python train.py --n_layer=14 --d_model=704 --n_head=11 --n_kv_head=1 --head_dim=64 --d_mlp=1856 --vocab_size=32000 --activation="swiglu" --norm="rmsnorm" --norm_place="pre" --norm_eps=1e-06 --positions="rope" --rope_base=10000.0 --rope_fraction=0.25 --qk_norm=true --attn_scale=0.132 --bias="none" --tie_embeddings=false --parallel_block=false --init="uniform" --init_std_qkv=0.0154 --init_std_o=0.0029 --init_std_up=0.0154 --init_std_down=0.0029 --init_mimetic=0.7 --optimizer="adamw" --lr=0.000873 --beta1=0.95 --beta2=0.98 --weight_decay=0.15 --lr_head=0.00575 --warmup_steps=558 --schedule="wsd" --decay_fraction=1.0 --decay_shape="linear" --final_lr_fraction=0.0 --batch_tokens=131072 --seq_len=1024 --doc_mask=true --z_loss=1e-05 --train_tokens=1377000000 --steps=10506 --dataset="wikipedia_en"
MLP neurons of a small language model. Each row is named by its layer, matrix (down: output weights) and neuron, and shows model dimensions 48-143. Each number is 500 + 50 x the weight over its row's rms, rounded and kept within 0 to 999. Numbers have three digits each. A neuron's up and down rows have the sign that makes its largest values positive.
Before each neuron's rows is what it responds to, as a language model described it from the Wikipedia text at the highest values.

Description: Nouns or pronouns that refer back to the article's main subject, usually after "the", e.g. the race, the band, it.
L11.down950:488524430449469500487488511587464445526470550475599482540523585525522433554470455484425600601488477481504447488575544539547497478525548508486437493457465516500509574435470559498471564517513558531468502457484509577451471546488529565574503530469506546451455513526474487579432538593551475526

Description: Second word piece of capitalized proper names (G|ir|dlestone, H|il|debrand, K|or|pus), and nouns or ordinals right after "the" (the town, the city, the tenth).
L9.down429:548587411499521486524453451477515534475494450474485468454457607473476525533481529384468543594470406472521568496568537509513413611415508539483464458521500501587372483474512562412562524382525533516489542430420579498358526422455497550417564549583484436470531524498481426506450494495409407458

Description: The first token after a sentence-initial subject noun or name, usually a verb such as is, can, also, or an opening parenthesis.
L9.down957:478484510517505413476549533589503508544472479547524436472483519440488582619424509488465506477494498554552570423571472542448484497564491467437472562536586499473541524544436593530427619560503500443516444488564503437439507520452479532513453504541650546444492511472492614523452514492504413535

Description: Pronouns opening a new sentence that refer back to the article's subject, such as It, She, He, This, also lowercase it after a comma; occasionally units like km.
L4.down304:516482451462416556449426448473464533490547507446502444495508471471479523457442529499450532468459512451513436591431533522479493464530450507485514605464381443544538491433464570525504600472496445515478532556484517412458460517490506512505522515424540579480418500600537504431618452526538508498

Description: Interior fragments of words split into pieces, such as sim-ul-ator, para-th-yroid and Poli-t-buro, often in names within tables, plus blank-line breaks before a heading or new paragraph.
L9.down748:574497507467535498586479449422468469496545514511540551510473552465564491490481490454465472557441454530546528465448473507536565425478529506545518515437505434420411493558479490549548482538470506465468421533544552601489482592443503559496479411467547490483620471520418561550508567444522547587

Description: Subject pronouns opening a clause, such as it, I, they, he, after "that", a period or "and" and before a verb; also word-initial capital I pieces like Ibrox, ICBMs.
L11.down660:465503460464495482484427499512474520532459486426503490522497482519539458546550504448489457422521486491398570564469422581572528488531500526475494453520517430594384568516545548526451475462564533468582481416419569532445500468548485609502454516578434519531467535531550579461497441562474569557

Description: Pronouns that start a new sentence and refer back to the article's subject, such as It, He, They, its, his; also numbers after over/around and table-row pipes.
L11.down1619:537593561465527487570455537534502442498474578507449503414531526514504541469458493440500582472460517507514536499473430419562474474503513524419555547465545495448475535474342550477585477524512466524530542492530509525450448513474526542492515571535558523513501650501560470581494702416459390608

Description: Word-internal pieces left by unusual splits of ordinary words, often right after a prefix such as re-, de- or im- (re|in|ed, me|a|surables, de|in|stitutionalize), plus " not" and un-.
L11.down182:389460460447491488552478452518447507491510496428448480536558511537540444487515560520487486524493469526466587560459472508540471560514557493534601430579435376509481441477512545461451469557477498528505541477457516450499512433542545523550587479494589479523478493477493524467505421406586488601

Description: Lone capital-letter tokens starting a split proper name, usually a foreign surname or place (K-ároly, G-staad, K-wara), plus stray abbreviations like G, K, g.
L4.down616:483578455555480526480496469467441455545526498470529524535485491436551472459447525424552539443508452592463472437540558532537524543484616567472492456495475506509613515494419453477549483410487547539510378443519573471487573492449432441504512479403412463520461493570522590503413465455581528458

Description: Nouns or adjectives naming a field, genre, nationality or domain right after an article, often before a head noun, e.g. Country Songs, thrash metal, Venezuelan soldier.
L11.down1355:484425530450436569417521531533491425480510464466566439579495461541432473567532487492521557598459541537509437478497540367497472529472480524499517517481471416448513524475464601493423537526513418494449493469606510398515542588473468484485462518470481511528521588561414485557444515494432540522

Description: Word-start prefix pieces such as pre, de, re, post, cross and Pro that begin longer words (pre-season, derogatory, Proclamation), plus French/Portuguese "de" in names (Jésus de Montréal) and order words like after, following, past.
L4.down1685:478501490452476566474504535450411483419523565493535522486421513539524486496485527452524469458377441470487501494488555479442502443476502464502475528511482549533468486523457592387500527510514554441589446457525593439363539440559458473470550596522431524528517501566560563470476498412548489516

Description: Title, role, or relation words and punctuation that come right before a proper name, such as drummer, actress, Bishop, IGN's, "her mother,".
L11.down1140:403441469564461462468530539486504574563420372513595497451452480510364482478450536515487486500531514559456499486493442475464437533482580385515520580484471513502510497510595562502458532507541367523455558375484492423470548465564537552442534572492510486554509476595462523559521512551462519593

Description: Words naming a role, activity or capability in software, band-credit and organization text (programming, supports, bass, co-founder, served), plus track numbers in tables.
L4.down704:498500501542460516485542442423511565522458507500415583510510461486448550531477518606564390408419572437484485482515617523482524569465492440454498510531477447502386417508486520479496467583414551490507561606492503506527538438447462522486491489561636546578508451546428487540404440491401654545

Description: Pronouns like he, it, they starting a clause after a comma or period to refer back, plus points numbers in league tables and name pieces after Bar/Bor.
L9.down574:480447513427399513489431446416445469521537431566463453536560463525464441466403483542500593462546452501557433546514493489447509568592526544436474433434454463485493522517482472623508454546526511614477512554484553496468450527454505530556578570418444612510464493538444536442444488478508508530

Description: Interior subword pieces, especially ul (sim-ul-ator, V-ul-pea, encaps-ul-ates), plus opening pieces of place names or people's names in tables and lists (Los, Hir, Que).
L4.down1538:570469453517551473489480510547428498411450497536552428527438497470514471547497466506540572502438503499465488481500507551516476479574493511504462585494500453514481497525441490574482493450473505555476527545519414500573479529575538618472570524444424544421516551546506494433494530472519487493

Description: Words inside Wikipedia section headings right after ==, such as History, Creation, Political career, Personal life, plus scattered mid-sentence tokens.
L9.down1288:536477524507486519575481472519454526436543510580479494560570374471521525464563521490485429531504500539514480540497419417508447569545581591481556600487410423609557527510487487523536461430386501455492454522536502599500515411527489394458528531457505463484542444423536505458478529449459479544

Description: Short word-initial pieces or punctuation directly after a bracket, slash, quote or line break, as in (hence, km/h, "hateful", Software, and table pipes.
L9.down1034:570501430515530585556496505547529492511547588451532425548474524449498483490532492487485476394449556429486421561575478521497456483591516489529526473586499458536550411470445449546504457434455545420542508431422539505451466510562520434415446538500533432522369428550515635459485557497570452501

Description: Generic category nouns naming a place or institution (town, village, neighborhood, college, county, hotel), often after "the", standing in for a named entity.
L4.down838:500459466523434539498518532495508458508570481530552537487445497540562480468511513538477569521491461552528537513516574588524499550572469487507478445491456552515409531480468510420420578496452496511496592513522487467493542559496480423516519504533491556513522503500556396448512549454479555470

Description: Subject pronouns starting a new sentence or clause after a period, comma, where or when, like It, he, they; also final table-cell pipes.
L9.down1734:568569443459552367553495466496453504560426479503472429390520508402520525540500560457430592470476604486462450530461537489476419454588502568462492521491474492465531535503502478541555505550612511466487501525515517520454513459525539562402505461506466503517523485557501407485524504492557542438

Description: Mostly pipe cell separators in markdown tables right after a number or name (vote counts, durations), plus colons as in UTC+07:00 or Note:, and mid-word pieces.
L9.down927:430491487524428450470571424552457520485490463504471513514604513468506496480400468507633511522560397456489488419593516445566522572500460570497500531632391465537552515551530569540502528534520471508575492480447431578492546544450572424621521495478529584517523460473527564467419521494475387566

Description: Content words starting table cells, section headings or list entries in Wikipedia articles, e.g. Position, Total, career, lead, 2002; weaker in ordinary prose.
L4.down578:417507506360561505486507560587467490545542473561437518461500455467510482516471409533515561503583520469542453412542537463438463477495423561535494503493470428498529558536585489477505484546435525460517468445485563627556508505522485488540435508506453433557598573481547493528510458519517380559

Description: Nouns and verbs about buildings and construction, such as architect, built, construction, buildings, and an Architecture section heading, plus scattered occupation and place nouns like engineer, driver, County.
L4.down773:528584555473503531513536478521537485496497462460462478516508546563560466437460480438486553535446587494530516489535481524537467488480413444567478546499520509486481474508471514456596509486605513461477449505435440558590534524415530592477510518562417481514488473507475539434467515398479497510

Description: First subword token of a surname right after a given name, often Italian or foreign names in lists or tables, e.g. Alberto Za(ccheroni), Andrea Man(tegna), Borys Pat(on).
L9.down1147:524433423593472530616503494479454452469468529477441548534593531437524582539507510487484540572420464487564589474575450437373505561491533456466478434574483551504431510506519614483553579408572416533462520494477487561408560438451440520599536575456496421422564480457463500461492493446540578545

Description: Head nouns for organizations, units or places after a naming modifier (Unit, battalion, department, college, village, mine); also name or number fragments in tables.
L4.down961:592543484481456473475445522629448533448421562621465523489520503412472530430516556471526585395438525519536450546537528505471564507571579478489561480494517502597592440414527607510449486419550520531493455539486456428553553481459435506570500475544568486499506568568496486557516570535547498526

Description: Fires on the first piece of a name part just after a first name or initial, e.g. Dave| Smyth, Fort| Knox, R.|S., often in lists and tables.
L9.down1619:488475510465498505529564468544537496463542505479419503561470500498585513446476493482596502521461480572572479451492476595516607402437526504563464493515536519600580363542458563591540511528553547438540500478498500576533512504451468484492515530539410554445485472497483542575434422593467464493

Description: First piece of a compound or multi-token word, anticipating its continuation: land in landfall, ground-based, down in downrange, car packs, name fragments like Amar.
L4.down943:364483422546477483506548525540522584490521488470554521422593546397480514449517468525589512536589500501544500528521483464547499553555438556478502525508565495517577511535470609434519436513542542511522505493456463474475461434528527598480489555588477450487588490469541480440520498450469472490

Description: Tokens that open a named era or period, especially prefixes like post, pre, inter and the after "during/following", e.g. "post-war", "pre-season".
L11.down1353:531480479509455584518562527475423524417562536501484451461533485394485500443409515523502489517505525509587477482455446449557388481501513470466441502551440591449523530600553565454539501507532510494521507532511495590524499529507480491573580536436474453568509554606517431503569522511464507531

Description: Fires on the generic noun that ends a proper-name phrase and names its category, e.g. Nadia district, Naryn Region, Takamatsu Station, Long Island Society.
L9.down794:532454460411555494510460414590455498484534564536592541501490418436455458521482560528565471510577514476389589450528401419487468546472529507577492531496469506443529510583519424492602415477542494535508462569518569440462532541487436495479535549493491603488464427439478426556523478542497563432

Description: Opening tokens of work titles (books, songs, films, albums), often foreign-language, plus subtitle colons; e.g. Madonna: An, A Garagem, Vasundhara.
L11.down1257:505568519555490547428557485511539505582494471546451432396571464550485445520486566533499474469597529430523514584552542518501538505578557443512466534551503457442452583548555534447528507405461495579584529492476456580473498546606571432570424462531554559452414631440429486515556539437345597449

Description: First token of a new entry name in lists, tables and alphabetical headings (=== G ===, GamePro, Al-Riyadh), plus scattered prepositions and articles before noun phrases.
L11.down23:544457509549571478502479379495525452477555528467533520491517456516484468559474497502562502513565512461524459509467453535384480479620521557600444546487498503537536469571443504639584474424487557484459491553440508546467471477422509414578550551530503420455480528510378563593448487528457453559

Description: The first token or piece of personal names in table rows and lists, mostly sports rosters and results, such as Pat, Mark, Barrett.
L4.down1558:507497497513508561469494517513574477516527528567543494415546504521569456586510544533448488497465477472519512526454465503518471464497494404549461514448512500439490491512528480449456545566543426527544546538465497505445581441480488516520488492429505585558451478524461518477512568430514524479